config.toml
n_layer = 9
vocab_size = 2048
norm_place = "pre"
rope_base = 10000.0
bias = "all"
init = "uniform"
init_std_down = 0.00512
lr = 0.00253
lr_mult_o = 3.0
beta1 = 0.9
grad_clip = 1.0
warmup_steps = 200
doc_mask = false
train_tokens = 282000000
MLP neurons of a small language model. Each row is named by its layer, matrix (up: input weights; down: output weights) and neuron, and shows model dimensions 80-143. Each number is 50 + 12 x the weight over its row's rms, rounded and kept within 0 to 99.
After each neuron's rows, "fires on" lists the tokens most often at its 100 highest values on Wikipedia text that the model never trained on.

L3.up400:45 41 29 56 50 41 44 52 42 44 43 53 56 47 45 42 67 40 46 54 47 58 62 40 58 25 33 62 42 48 46 51 51 74 62 51 55 49 58 48 67 42 45 48 59 52 48 57 41 60 38 48 68 68 54 35 33 36 62 40 45 71 46 58
L3.down400:47 49 37 55 48 61 42 44 54 43 56 49 27 53 38 44 47 57 27 49 51 55 52 50 41 56 49 39 51 35 28 66 77 48 35 55 51 56 58 77 52 53 53 49 50 51 57 57 65 48 63 53 49 38 55 45 48 49 71 54 63 32 56 61
fires on: " and", " to", " in", "ill", "-"

L3.up684:49 41 49 35 40 72 33 33 32 46 41 64 50 26 57 57 53 40 55 48 56 59 37 36 29 56 50 71 67 45 44 51 42 71 48 42 72 51 49 40 76 71 46 47 51 50 45 59 35 52 41 61 44 75 68 45 21 46 48 69 45 37 37 52
L3.down684:64 52 48 51 41 56 41 25 45 44 47 58 54 56 63 69 51 36 50 52 51 51 53 26 29 39 35 45 64 54 51 64 53 61 55 59 50 51 55 54 44 53 50 54 51 68 58 19 39 24 33 52 53 17 55 40 62 68 77 61 44 60 50 40
fires on: " st", "ourt", "l", "t", " cl", "ted"

L6.up95:47 54 31 37 63 30 69 58 60 47 60 62 62 37 49 29 64 68 40 37 55 67 59 61 50 36 59 57 50 45 63 31 59 35 40 66 36 65 42 64 49 64 41 56 47 41 66 47 33 55 53 61 37 38 41 56 50 62 43 66 46 61 46 54
L6.down95:45 64 22 60 57 12 53 46 40 60 51 52 44 43 69 38 43 47 47 76 51 86 47 56 57 48 36 47 47 45 47 40 44 52 67 41 43 73 46 45 42 53 50 48 48 56 61 57 53 45 62 45 65 68 53 48 56 62 29 48 52 56 33 43
fires on: "i", "ian", "ro", " to", "y", "'"

L6.up18:44 16 52 72 54 39 60 50 54 53 52 22 39 51 56 35 46 31 59 63 62 78 35 31 69 48 56 37 46 50 37 50 25 50 53 67 48 88 42 67 54 48 60 49 53 42 60 38 61 63 47 56 53 74 42 68 55 42 51 61 65 32 64 34
L6.down18:47 53 33 57 50 50 46 48 44 61 36 57 61 42 70 44 48 41 52 51 43 27 26 53 43 56 48 59 49 51 54 48 44 47 50 43 48 41 55 46 52 63 54 25 65 51 55 57 64 50 77 47 67 57 36 32 45 40 57 33 58 48 47 70
fires on: "g", "n", "end", "ing", "m"

L6.up210:42 60 66 69 61 55 39 40 59 41 37 46 49 46 65 67 30 54 52 59 39 43 51 58 23 59 42 59 78 40 56 34 64 43 37 44 33 55 57 51 41 30 41 45 51 54 51 40 74 68 56 47 46 76 54 40 56 50 57 53 34 71 62 32
L6.down210:53 54 22 36 49 28 49 41 59 57 62 70 25 39 46 58 55 44 53 63 38 61 38 62 49 55 45 51 54 52 69 47 55 45 60 40 50 39 44 45 62 55 61 67 64 61 31 38 50 48 55 61 38 54 54 55 64 56 43 56 38 52 56 74
fires on: "e", "i", "al", "id", "w"

L3.up686:82 58 50 49 55 63 22 54 30 62 44 50 34 49 80 27 40 54 53 89 61 53 31 57 52 45 37 49 62 65 46 52 52 59 59 44 53 54 45 30 62 53 71 52 61 56 58 48 57 54 37 49 56 62 74 51 54 64 47 49 56 39 15 40
L3.down686:41 60 50 61 59 56 31 54 36 47 61 57 42 44 55 53 70 54 54 63 66 71 67 35 47 43 29 33 41 33 57 52 32 33 46 51 44 18 59 61 59 50 54 82 49 46 38 53 56 64 42 73 55 43 57 64 27 57 58 66 40 38 61 39
fires on: "ing", "ress", "ark", "ating", "ict"

L6.up12:20 54 65 54 62 69 75 56 53 38 29 42 54 55 51 42 61 67 71 35 54 25 53 38 50 70 50 47 29 50 35 75 75 61 39 60 32 47 52 31 61 67 41 32 51 47 53 65 50 62 68 60 48 35 42 48 52 60 42 44 43 66 60 55
L6.down12:53 59 46 64 33 45 50 38 25 39 42 32 65 54 44 52 46 65 61 54 68 58 41 40 54 63 65 65 46 47 44 40 55 24 77 54 41 50 57 41 49 74 56 66 65 76 63 55 50 72 32 44 54 63 54 37 51 32 36 26 53 35 56 57
fires on: " in", "om", "ip", "op", "et", "ep"

L3.up369:52 57 64 57 45 35 61 46 67 57 33 45 65 29 48 56 41 53 66 43 56 27 45 51 69 33 31 64 53 58 53 46 57 59 36 51 45 40 19 53 48 54 66 50 28 40 47 67 47 54 49 62 49 57 60 63 55 53 55 43 56 47 61 58
L3.down369:58 38 64 54 81 44 40 58 50 56 63 50 30 51 52 50 56 33 53 33 32 66 42 49 61 60 52 62 24 45 52 58 36 59 58 57 55 61 72 31 37 58 49 38 61 47 61 41 44 60 43 57 55 53 73 45 25 33 41 31 34 51 60 36
fires on: ":", "on", ";", "==", "im", " may"

L6.up300:18 27 40 39 40 42 46 51 65 48 42 81 52 52 37 60 47 73 57 53 20 65 51 56 23 29 51 43 52 63 53 39 47 67 40 57 34 38 76 51 61 36 41 58 58 53 45 40 41 50 66 49 61 35 46 37 39 55 56 63 32 64 35 33
L6.down300:43 69 45 43 25 59 52 49 55 40 44 61 52 34 54 35 43 31 70 68 43 58 51 46 42 41 55 29 47 69 41 39 37 49 46 45 70 39 66 46 43 43 57 37 64 62 41 49 64 34 55 56 72 50 53 61 35 69 49 45 48 54 52 51
fires on: " and", "ver", "s", "t", " sh", "ce"

L6.up437:46 61 46 41 42 43 58 49 44 41 59 67 65 46 57 61 70 53 42 38 37 83 49 52 41 33 54 57 35 50 50 47 49 44 61 41 46 37 63 61 45 40 67 36 76 48 57 39 48 58 51 12 46 68 45 52 46 57 44 56 55 45 36 59
L6.down437:62 62 40 54 58 53 47 42 47 54 66 51 58 57 32 53 44 52 12 35 49 56 60 72 45 41 45 49 62 53 49 45 39 59 66 56 59 77 43 67 73 41 54 46 26 49 54 43 45 48 49 56 56 53 58 76 41 62 34 48 77 48 38 36
fires on: "n", " rem", " l", " L", "re"

L3.up689:49 64 58 43 42 48 43 35 33 38 52 53 56 48 40 39 42 55 42 49 42 63 77 66 55 62 40 53 44 43 55 25 70 50 42 33 35 56 80 58 59 33 40 44 48 73 35 48 57 40 49 45 50 21 52 64 49 54 27 68 57 53 46 39
L3.down689:53 60 44 56 46 47 64 48 36 53 48 43 57 39 51 76 34 42 47 55 41 32 54 56 42 35 44 54 67 24 42 56 32 65 72 34 44 42 13 47 34 47 56 30 63 56 42 58 66 68 71 32 62 64 48 37 51 59 37 69 36 74 39 45
fires on: "y", "ove", "ou", " to", "ight", " and"

L3.up274:71 51 58 56 38 61 33 50 44 40 49 47 46 44 64 66 71 48 55 51 49 55 70 61 53 58 49 47 58 49 58 51 36 49 65 46 48 51 68 42 49 28 44 54 51 61 79 59 41 61 37 35 42 57 46 55 39 55 36 31 49 49 38 38
L3.down274:54 48 69 53 59 66 55 50 61 61 64 60 56 66 33 57 52 54 62 66 44 47 42 41 45 33 52 57 23 52 42 29 32 42 40 43 57 47 52 63 62 56 66 51 67 54 48 71 47 28 26 61 49 71 51 58 47 53 34 39 60 57 43 44
fires on: "ill", "ress", "a", "other", "us", "ince"

L6.up490:36 42 26 48 32 66 48 32 55 47 54 51 55 54 63 70 45 70 28 66 39 53 46 51 38 58 52 61 47 62 56 71 61 66 59 46 71 65 57 62 47 58 62 57 54 59 60 58 41 60 65 41 66 58 55 58 47 43 49 41 62 47 28 40
L6.down490:43 54 63 34 36 59 41 67 43 51 40 48 48 63 52 44 60 63 68 53 55 45 60 24 65 45 56 60 50 49 59 36 56 43 84 34 46 44 51 51 46 32 43 48 62 45 42 36 48 54 32 59 61 68 63 35 42 49 40 42 57 60 46 28
fires on: "e", "–", "p", " P", "-", " res"

L3.up164:52 67 64 45 49 53 63 34 56 55 43 34 49 71 42 43 43 47 46 40 61 32 19 58 51 65 85 58 60 58 54 35 70 50 27 61 39 36 43 37 40 47 32 64 46 37 48 40 49 45 54 48 29 36 65 42 38 51 62 40 43 63 55 56
L3.down164:66 60 33 54 38 44 41 57 50 57 38 58 58 54 58 26 52 49 33 37 44 52 38 49 57 78 28 64 52 53 56 80 47 50 65 61 56 55 44 51 42 61 55 45 76 44 62 46 62 25 47 55 24 51 62 58 45 52 43 58 50 44 45 53
fires on: " s", "|", "ard", "and", ".", "in"

L3.up363:52 43 53 73 49 71 29 45 44 50 70 31 58 48 50 22 48 65 40 60 40 41 54 38 54 59 64 62 41 55 33 37 38 48 32 62 49 46 38 68 50 70 66 45 43 57 48 42 45 65 61 56 48 39 61 66 41 55 34 57 53 62 54 43
L3.down363:39 46 52 68 54 77 54 36 42 48 43 51 37 35 77 46 39 39 43 36 45 25 40 49 60 59 34 68 34 55 65 56 55 45 70 70 23 31 51 57 54 46 36 54 51 59 45 63 41 47 64 47 69 42 63 69 46 60 46 30 44 54 31 39
fires on: "ing", "ed", "ch", " received", " won", "aking"

L6.up377:48 44 50 19 54 51 74 38 55 56 55 48 59 39 38 45 56 50 55 63 33 53 53 46 52 59 33 55 51 72 53 54 48 42 47 62 54 58 55 39 67 73 55 30 54 32 77 56 41 60 75 43 26 54 39 62 64 50 66 44 39 54 48 59
L6.down377:58 61 53 48 41 20 40 40 42 63 75 61 65 61 48 60 50 46 68 37 61 44 41 37 46 40 39 36 47 50 35 46 60 69 61 65 40 40 49 39 48 36 43 53 27 68 56 43 52 45 45 73 73 37 46 61 65 34 25 40 27 44 56 42
fires on: "-", " and", " de", " of", "'", "u"

L3.up350:58 55 57 36 48 50 27 42 62 43 42 48 61 56 44 51 39 65 45 32 44 51 69 58 19 18 50 38 62 45 43 36 46 36 41 60 39 47 39 66 42 54 58 66 30 75 29 70 52 67 46 41 74 47 43 55 58 38 56 56 51 55 58 32
L3.down350:48 62 72 59 57 35 60 34 52 55 62 54 44 60 62 42 60 43 47 32 35 61 46 43 78 55 43 56 54 64 52 64 39 56 48 53 43 42 30 38 60 48 46 53 74 37 49 62 61 33 34 43 45 65 64 68 43 61 64 62 51 57 37 46
fires on: " |", ":", "ed", "ing"

L3.up553:69 29 45 53 53 28 50 34 60 29 34 40 45 40 66 39 62 38 43 53 35 52 40 52 52 42 66 63 43 53 36 69 55 48 58 49 48 59 56 47 59 42 49 61 53 61 53 53 50 48 57 69 40 59 37 55 60 41 41 50 49 69 49 65
L3.down553:49 41 60 59 46 47 44 64 46 36 35 39 45 42 54 41 54 54 47 51 57 62 78 46 33 67 39 57 20 47 68 45 54 38 58 67 54 60 42 46 47 26 61 43 68 33 48 69 41 54 53 31 58 51 36 48 74 65 45 66 59 59 53 38
fires on: "ing", "eng", " over"

L6.up871:51 61 45 39 38 39 59 59 52 47 39 56 67 45 78 60 68 82 41 53 48 43 52 33 45 60 50 34 73 27 47 40 41 47 39 34 47 72 68 35 52 44 63 70 49 45 68 50 45 62 42 63 39 55 60 56 69 45 69 60 48 68 61 51
L6.down871:62 31 24 72 48 15 56 67 61 38 42 53 37 40 42 67 53 33 48 40 44 58 47 55 53 31 37 46 41 24 52 50 55 44 30 53 65 44 31 74 49 56 57 54 41 44 45 76 51 40 61 40 69 43 32 62 58 55 46 44 52 43 47 80
fires on: " pl", " P", "ist", " Pl", "l", "al"

L3.up588:44 43 53 45 25 57 60 26 45 56 41 41 60 37 46 54 48 51 43 45 50 45 44 62 57 44 66 56 54 54 45 39 27 46 45 32 46 66 23 51 55 40 72 45 54 61 67 27 42 60 50 57 46 49 34 51 49 45 58 58 54 36 62 43
L3.down588:60 31 48 85 52 58 49 38 40 29 64 40 57 70 71 47 48 59 35 56 30 36 72 58 42 50 34 59 66 44 49 57 54 30 22 51 35 47 46 67 34 42 37 56 30 38 61 46 65 48 50 44 56 50 36 37 46 42 56 48 51 81 68 42
fires on: "ed", "en", "ly", "ch", "ris", "om"

L6.up562:49 51 56 60 36 57 26 57 44 45 48 42 35 54 36 37 58 35 72 39 42 49 37 34 54 60 35 48 59 59 46 67 60 62 47 51 54 42 73 42 37 31 48 54 37 57 63 53 48 68 62 63 38 55 50 58 46 41 50 50 51 44 43 55
L6.down562:48 69 30 47 45 62 35 42 44 43 56 38 43 57 53 40 46 49 44 58 38 30 41 56 44 58 56 54 25 50 52 31 67 42 77 70 60 61 35 45 58 49 64 46 67 58 61 57 54 71 39 66 57 71 56 37 39 53 32 44 57 50 39 69
fires on: "f", "r", "l", "a", "ra"

L3.up225:38 43 45 53 43 56 63 56 53 47 44 49 36 59 37 52 56 48 38 57 56 20 49 36 34 38 64 64 65 58 50 37 37 37 59 36 37 51 65 63 52 69 58 45 56 53 51 32 44 46 48 56 44 55 54 75 67 28 47 49 67 56 44 48
L3.down225:46 49 28 36 39 69 43 54 55 43 75 66 39 26 58 67 34 62 39 47 47 40 55 60 58 44 49 41 46 34 53 34 60 47 48 67 42 45 65 66 63 51 24 63 35 74 61 44 68 50 64 50 72 59 55 27 51 53 64 46 59 60 48 57
fires on: " .", "all", "or", "ed", "ch", "ator"

L3.up41:44 53 41 65 26 52 34 54 65 31 51 23 55 44 59 51 56 61 54 58 45 47 57 20 58 49 46 49 62 58 60 31 53 58 61 78 28 32 53 70 42 59 79 38 66 48 49 56 39 31 64 42 52 20 49 57 41 38 44 52 39 44 44 49
L3.down41:63 71 59 48 36 45 64 22 50 47 25 60 36 37 33 32 33 69 29 69 52 32 63 48 55 36 53 54 53 42 58 51 55 35 40 37 58 66 47 49 62 61 45 49 38 52 37 54 70 56 31 65 45 68 53 53 50 32 64 23 65 70 56 41
fires on: "ess", "eat", "ill", " more", "ains", "ing"

L6.up254:43 68 53 58 01 65 42 37 53 49 60 44 58 31 42 58 59 45 46 46 48 54 51 52 59 36 42 56 55 50 58 33 46 48 62 52 44 47 48 51 47 27 49 63 52 70 17 47 61 43 33 38 31 44 45 73 27 68 45 45 11 43 62 50
L6.down254:47 31 59 63 62 52 50 48 43 67 25 59 49 63 36 55 45 48 47 47 51 46 33 58 38 63 55 47 55 66 46 74 36 70 26 58 49 42 55 42 55 54 63 66 55 57 57 43 49 41 79 57 39 63 56 32 67 49 39 38 67 42 48 31
fires on: " which", " who", "c", "fl", " inc", " was"

L3.up264:68 42 27 67 69 58 37 59 54 21 48 37 57 37 56 70 47 51 53 51 55 39 59 57 60 39 68 51 34 49 64 49 52 42 66 68 41 56 56 49 55 54 52 53 37 54 51 73 68 22 63 82 40 57 47 26 50 75 50 27 37 47 73 45
L3.down264:38 53 50 44 67 58 61 60 32 57 29 55 45 45 47 44 62 36 28 51 62 41 48 52 43 76 50 44 31 64 58 62 70 20 63 51 71 40 40 61 67 39 65 49 36 41 63 55 56 44 48 71 53 49 48 56 58 50 60 38 44 41 59 48
fires on: "er", "ing", "ic", "inal", "areer"

L6.up749:37 48 32 60 48 67 42 40 46 49 53 51 58 37 40 60 60 38 47 51 73 22 62 28 61 65 47 71 59 45 41 65 53 40 34 57 53 56 59 62 55 51 41 63 46 72 59 57 39 60 65 54 51 42 54 62 56 53 54 50 51 51 60 57
L6.down749:49 45 49 57 31 46 64 36 54 58 48 55 50 58 49 40 42 62 51 52 42 55 37 45 38 37 42 39 37 24 44 32 42 64 50 64 24 46 47 60 60 42 44 51 38 55 64 47 46 59 54 48 42 46 32 47 77 26 51 50 37 51 42 59
fires on: " and", ",", "-", " or"

L6.up215:65 49 44 32 26 49 78 55 54 42 41 55 52 54 53 74 35 70 58 65 39 28 37 36 35 56 42 85 47 51 46 54 49 64 58 55 43 50 46 47 50 65 58 54 56 46 67 57 36 52 63 39 49 38 58 58 39 69 56 50 50 44 54 55
L6.down215:58 56 55 57 47 41 54 50 34 49 50 44 31 52 71 40 48 37 71 50 67 51 49 39 31 42 55 38 57 46 70 51 52 41 56 55 37 58 72 37 62 55 41 49 39 65 26 56 52 66 48 80 57 54 19 62 46 36 39 35 45 58 10 45
fires on: "-", ",", ":", "–", "b"

L6.up433:38 53 65 55 72 33 53 46 38 52 52 34 43 18 54 47 54 45 42 44 39 24 49 25 38 39 58 20 66 74 55 67 61 46 46 53 33 47 64 61 42 50 43 36 48 41 41 44 46 43 44 61 50 56 50 59 68 41 63 57 47 50 55 45
L6.down433:37 50 47 47 55 57 58 63 61 55 48 61 30 51 38 57 49 47 65 47 59 36 48 24 42 45 46 38 51 39 56 60 54 61 37 52 57 53 54 64 56 51 51 54 35 32 40 40 84 35 42 43 68 49 62 35 59 39 39 54 48 13 28 58
fires on: "ar", "ite", "oman", "re", "h", "an"

L3.up597:48 37 45 53 63 59 35 40 45 42 41 49 44 44 55 56 50 51 50 32 32 32 53 59 31 47 63 50 40 52 52 55 49 42 31 27 35 48 41 38 70 62 56 38 39 40 56 47 49 70 34 56 57 59 51 63 57 71 36 37 45 62 53 45
L3.down597:41 49 39 42 45 34 66 39 08 27 41 48 46 38 64 48 45 55 48 62 43 60 59 51 52 62 39 36 63 48 63 58 60 55 64 46 52 46 61 59 57 37 40 74 43 64 54 32 41 60 61 55 48 47 68 31 51 41 57 52 32 58 44 41
fires on: "t", "ad", " moved", "th", "ted"

L3.up718:52 68 50 49 37 58 49 57 46 71 40 62 46 52 49 56 49 39 34 25 40 38 48 39 45 54 67 58 60 44 68 46 60 68 54 58 48 54 38 58 55 57 64 75 59 48 52 47 55 62 66 48 38 49 39 52 69 77 49 45 47 59 43 41
L3.down718:53 37 52 47 47 40 42 37 26 31 37 44 32 55 41 31 49 42 28 73 48 47 43 63 61 57 36 59 36 46 63 57 75 40 54 50 52 40 36 52 54 76 61 42 50 70 53 56 63 54 55 47 49 49 52 46 62 67 31 32 53 56 61 43
fires on: ".", ",", "|", "ear", "ert", ")."

L3.up129:61 58 47 62 44 45 35 47 42 36 32 55 38 43 60 60 64 56 49 65 47 69 32 53 40 44 55 68 42 35 51 37 81 54 57 52 46 48 51 45 39 42 75 63 53 34 62 50 56 33 57 56 64 54 51 70 37 48 29 38 65 53 71 62
L3.down129:23 58 31 41 51 52 40 39 39 64 47 27 65 55 60 49 55 35 83 24 60 37 52 27 48 58 58 61 59 48 55 27 68 41 59 27 63 58 34 58 60 54 28 70 37 53 52 65 31 52 47 60 49 52 50 39 54 59 58 41 66 46 28 32
fires on: ".", "ary", "ar", "ate", "ese", "iam"

L3.up235:60 25 37 47 29 59 65 54 39 55 50 58 31 58 53 41 47 17 59 34 72 62 53 41 59 40 57 62 35 40 39 45 60 49 57 56 53 49 49 55 27 51 47 33 41 48 50 44 61 49 60 71 56 32 57 68 46 47 52 65 47 44 39 41
L3.down235:41 60 22 28 44 48 63 39 52 62 50 46 51 53 42 55 31 42 58 73 56 59 59 39 65 56 47 54 52 52 46 47 60 71 57 56 64 37 62 51 48 49 33 36 45 54 47 39 31 61 58 54 48 58 51 59 43 73 39 51 56 42 33 59
fires on: "ot", "ust", "et", " not", " can", " sp"

L6.up612:45 52 66 38 42 37 39 44 65 35 63 44 39 36 60 57 51 55 53 70 62 33 59 60 54 59 49 60 40 71 46 39 58 47 39 30 28 49 54 48 26 58 55 52 58 43 64 59 46 33 69 47 34 58 69 53 50 34 46 59 12 36 58 46
L6.down612:53 29 73 42 53 46 28 80 19 36 43 47 43 33 55 38 36 52 59 57 68 49 57 37 34 49 63 54 45 60 53 37 29 62 57 52 45 31 33 41 47 54 52 44 56 65 75 30 56 79 27 65 62 46 46 59 56 48 35 52 50 66 36 51
fires on: "er", "ter", "s", "als", "ife", "ans"

L3.up749:51 38 36 76 47 35 62 62 57 62 48 54 58 67 74 44 57 62 65 70 43 21 41 66 55 51 48 56 39 64 49 57 53 39 48 49 63 29 55 56 57 35 55 26 65 44 50 40 54 59 71 50 40 64 50 51 60 60 55 49 65 52 36 46
L3.down749:42 55 34 46 71 72 61 59 32 68 41 40 43 48 40 40 57 33 36 62 49 72 64 52 32 43 27 88 39 70 54 58 58 52 52 49 49 42 36 82 53 37 56 67 43 46 54 43 51 46 58 71 38 45 51 89 31 55 45 62 61 64 49 32
fires on: "ing", "ating", "aving", "ore"

L6.up147:37 50 44 52 43 33 62 32 43 27 56 40 54 42 74 45 58 48 59 58 33 48 52 39 70 52 57 67 39 59 45 45 48 58 50 73 57 53 60 48 50 78 54 61 44 55 49 45 73 56 33 61 46 64 36 60 52 49 50 55 75 62 48 24
L6.down147:52 46 51 50 66 54 72 26 56 49 54 44 50 47 59 32 36 31 69 66 37 61 43 61 61 54 47 68 53 47 44 51 59 32 50 47 53 44 43 42 51 28 43 51 60 59 44 66 50 36 46 83 52 58 53 48 64 70 39 50 77 60 56 48
fires on: " A", " a", "9", "0", "S", "ing"

L6.up677:38 61 57 53 47 64 58 50 71 61 37 51 63 62 53 63 59 52 38 73 50 45 44 39 38 39 34 55 55 61 54 59 47 41 71 58 31 69 60 31 32 43 69 27 53 44 61 59 45 57 31 42 37 66 53 46 38 56 35 52 46 40 38 46
L6.down677:22 46 66 59 60 44 46 56 63 42 65 32 36 50 54 46 28 46 63 57 58 41 48 49 56 53 43 51 32 57 44 23 57 45 49 48 22 32 25 28 63 56 43 54 50 77 58 51 72 38 54 49 63 16 48 69 57 37 63 39 36 50 51 61
fires on: "s", " of", "ife", "ony", "re"

L3.up66:51 28 42 50 32 22 55 34 32 62 63 34 60 43 45 47 63 56 55 45 44 65 55 54 54 72 56 43 40 66 70 49 33 38 36 86 45 56 58 41 51 73 64 51 49 51 61 49 44 61 52 43 41 66 80 52 70 49 58 47 39 49 48 28
L3.down66:61 42 44 78 47 49 72 62 32 43 51 42 56 42 53 65 60 62 52 33 41 60 32 47 50 56 50 59 53 50 52 40 43 52 43 48 60 40 47 63 70 15 61 40 52 58 54 36 42 41 44 56 43 61 56 33 74 38 56 36 32 68 44 49
fires on: "ing", "al", "en", "h", "n", "th"

L3.up574:53 61 39 56 65 33 47 71 41 46 25 43 52 46 43 49 61 57 63 49 32 56 39 44 59 60 57 60 60 50 29 48 48 57 38 55 30 55 44 55 60 47 51 44 37 47 59 35 55 39 35 75 47 32 58 32 26 55 38 36 26 48 51 49
L3.down574:63 54 45 48 58 42 41 26 74 69 45 31 56 50 34 24 28 38 26 41 65 41 59 40 48 56 40 44 59 46 70 41 53 51 48 73 45 54 54 49 47 46 47 62 49 51 37 29 50 74 52 35 49 66 57 53 61 61 52 52 52 45 44 32
fires on: "x", "ut", "ent", "und", "by"

L3.up135:32 38 65 70 54 70 60 75 40 39 39 44 42 56 58 41 57 29 62 57 52 59 58 50 50 57 56 41 38 66 48 38 32 39 68 25 47 49 38 40 45 57 44 39 42 56 46 61 43 29 26 55 39 55 36 57 56 58 69 53 52 56 55 35
L3.down135:51 68 51 55 45 56 56 21 38 45 81 50 66 73 39 51 31 55 41 49 56 49 52 49 57 47 66 61 49 28 29 47 50 58 40 45 53 46 60 38 64 50 70 42 76 43 57 43 43 72 45 80 46 59 43 50 67 53 52 47 45 62 53 63
fires on: "p", " at", "et", "ot", "ar", "ep"

L6.up139:53 41 31 72 55 70 54 59 56 51 31 55 64 64 61 39 57 53 61 30 63 33 42 31 67 48 48 51 46 57 48 55 67 49 43 31 59 45 39 54 72 69 53 69 50 41 30 64 53 40 37 50 59 59 64 28 71 38 45 58 65 46 49 49
L6.down139:36 48 22 41 47 31 55 11 80 57 38 62 32 33 44 53 38 51 40 46 31 61 68 58 55 57 43 52 53 42 72 64 42 47 48 43 37 43 63 80 56 46 47 66 73 48 39 45 42 41 73 34 64 45 34 75 45 71 57 48 45 59 44 58
fires on: " pl", " Pl", "l", " Cl", " pro", " area"

L6.up680:37 45 61 45 38 30 35 63 54 53 68 47 50 55 58 51 53 50 53 45 44 28 40 52 64 47 55 77 42 51 46 57 52 44 50 67 48 48 57 61 43 38 51 35 51 30 48 76 26 66 49 45 37 51 45 59 60 40 52 39 61 40 71 44
L6.down680:54 40 56 39 63 65 44 69 38 56 42 60 32 66 55 48 63 41 82 31 32 41 54 48 41 55 58 45 56 43 40 52 59 36 42 39 55 62 53 45 40 45 54 65 35 44 55 51 40 57 50 68 71 57 80 52 50 50 43 60 30 48 32 39
fires on: "re", "at", "on"

L3.up94:62 68 53 54 37 42 62 39 48 42 39 45 49 35 49 59 50 42 49 65 66 39 60 38 46 68 61 67 56 56 61 37 75 39 37 73 47 49 55 41 68 46 55 56 52 34 51 46 67 58 42 57 49 54 50 49 65 45 68 32 47 60 69 55
L3.down94:57 38 34 60 48 34 68 65 33 53 61 38 62 64 37 57 41 45 49 50 70 48 55 28 56 50 42 70 44 46 61 42 50 49 46 54 36 54 30 41 34 54 64 37 65 76 59 59 53 48 33 56 29 68 69 47 56 36 33 39 44 55 71 58
fires on: "s", "t", "."

L6.up768:46 50 62 42 69 49 52 42 65 52 52 39 47 55 50 65 79 52 58 52 45 50 29 42 49 41 50 56 19 63 51 28 33 48 52 45 52 34 58 55 46 32 72 40 61 63 56 48 38 51 56 54 33 58 46 55 48 61 67 70 70 61 45 52
L6.down768:54 47 51 44 60 39 49 32 68 53 68 52 56 57 70 57 51 58 61 51 66 61 54 51 53 55 46 52 59 45 40 53 61 43 53 56 70 56 35 45 52 42 26 50 54 60 35 52 48 46 37 28 63 45 50 71 57 50 49 53 55 55 37 56
fires on: "ir", " |", "ol", "re"

L3.up617:58 49 73 45 74 43 23 59 73 56 78 50 56 47 42 43 77 43 76 39 66 54 54 47 34 52 39 56 50 67 35 34 44 49 39 32 37 46 74 48 49 61 41 59 38 56 43 40 50 64 71 41 45 47 28 46 40 55 42 63 55 42 55 40
L3.down617:59 41 41 33 45 58 59 51 62 48 43 59 41 65 37 43 54 54 51 60 21 41 47 37 56 42 63 44 49 58 59 48 38 48 67 74 41 29 60 57 66 72 37 50 80 26 36 55 27 45 50 55 68 55 64 35 63 63 59 22 54 61 59 72
fires on: "ens", "en", " larg", " prim", "h", "th"

L3.up609:38 83 37 57 20 37 29 39 51 47 49 63 33 42 63 47 48 45 40 54 34 54 46 37 60 56 43 65 40 68 60 43 54 51 37 64 50 63 60 53 52 68 43 58 47 56 35 41 59 64 50 49 43 31 54 54 31 58 62 52 55 44 43 49
L3.down609:44 53 38 47 32 60 36 69 57 46 74 59 40 30 47 56 35 40 59 57 59 50 35 56 71 38 42 57 61 44 25 33 44 65 43 27 38 46 34 54 78 67 66 58 81 57 70 75 48 50 42 52 61 55 49 43 52 34 50 50 58 56 46 43
fires on: " made", " ran", "ach", " med", "ly", "eat"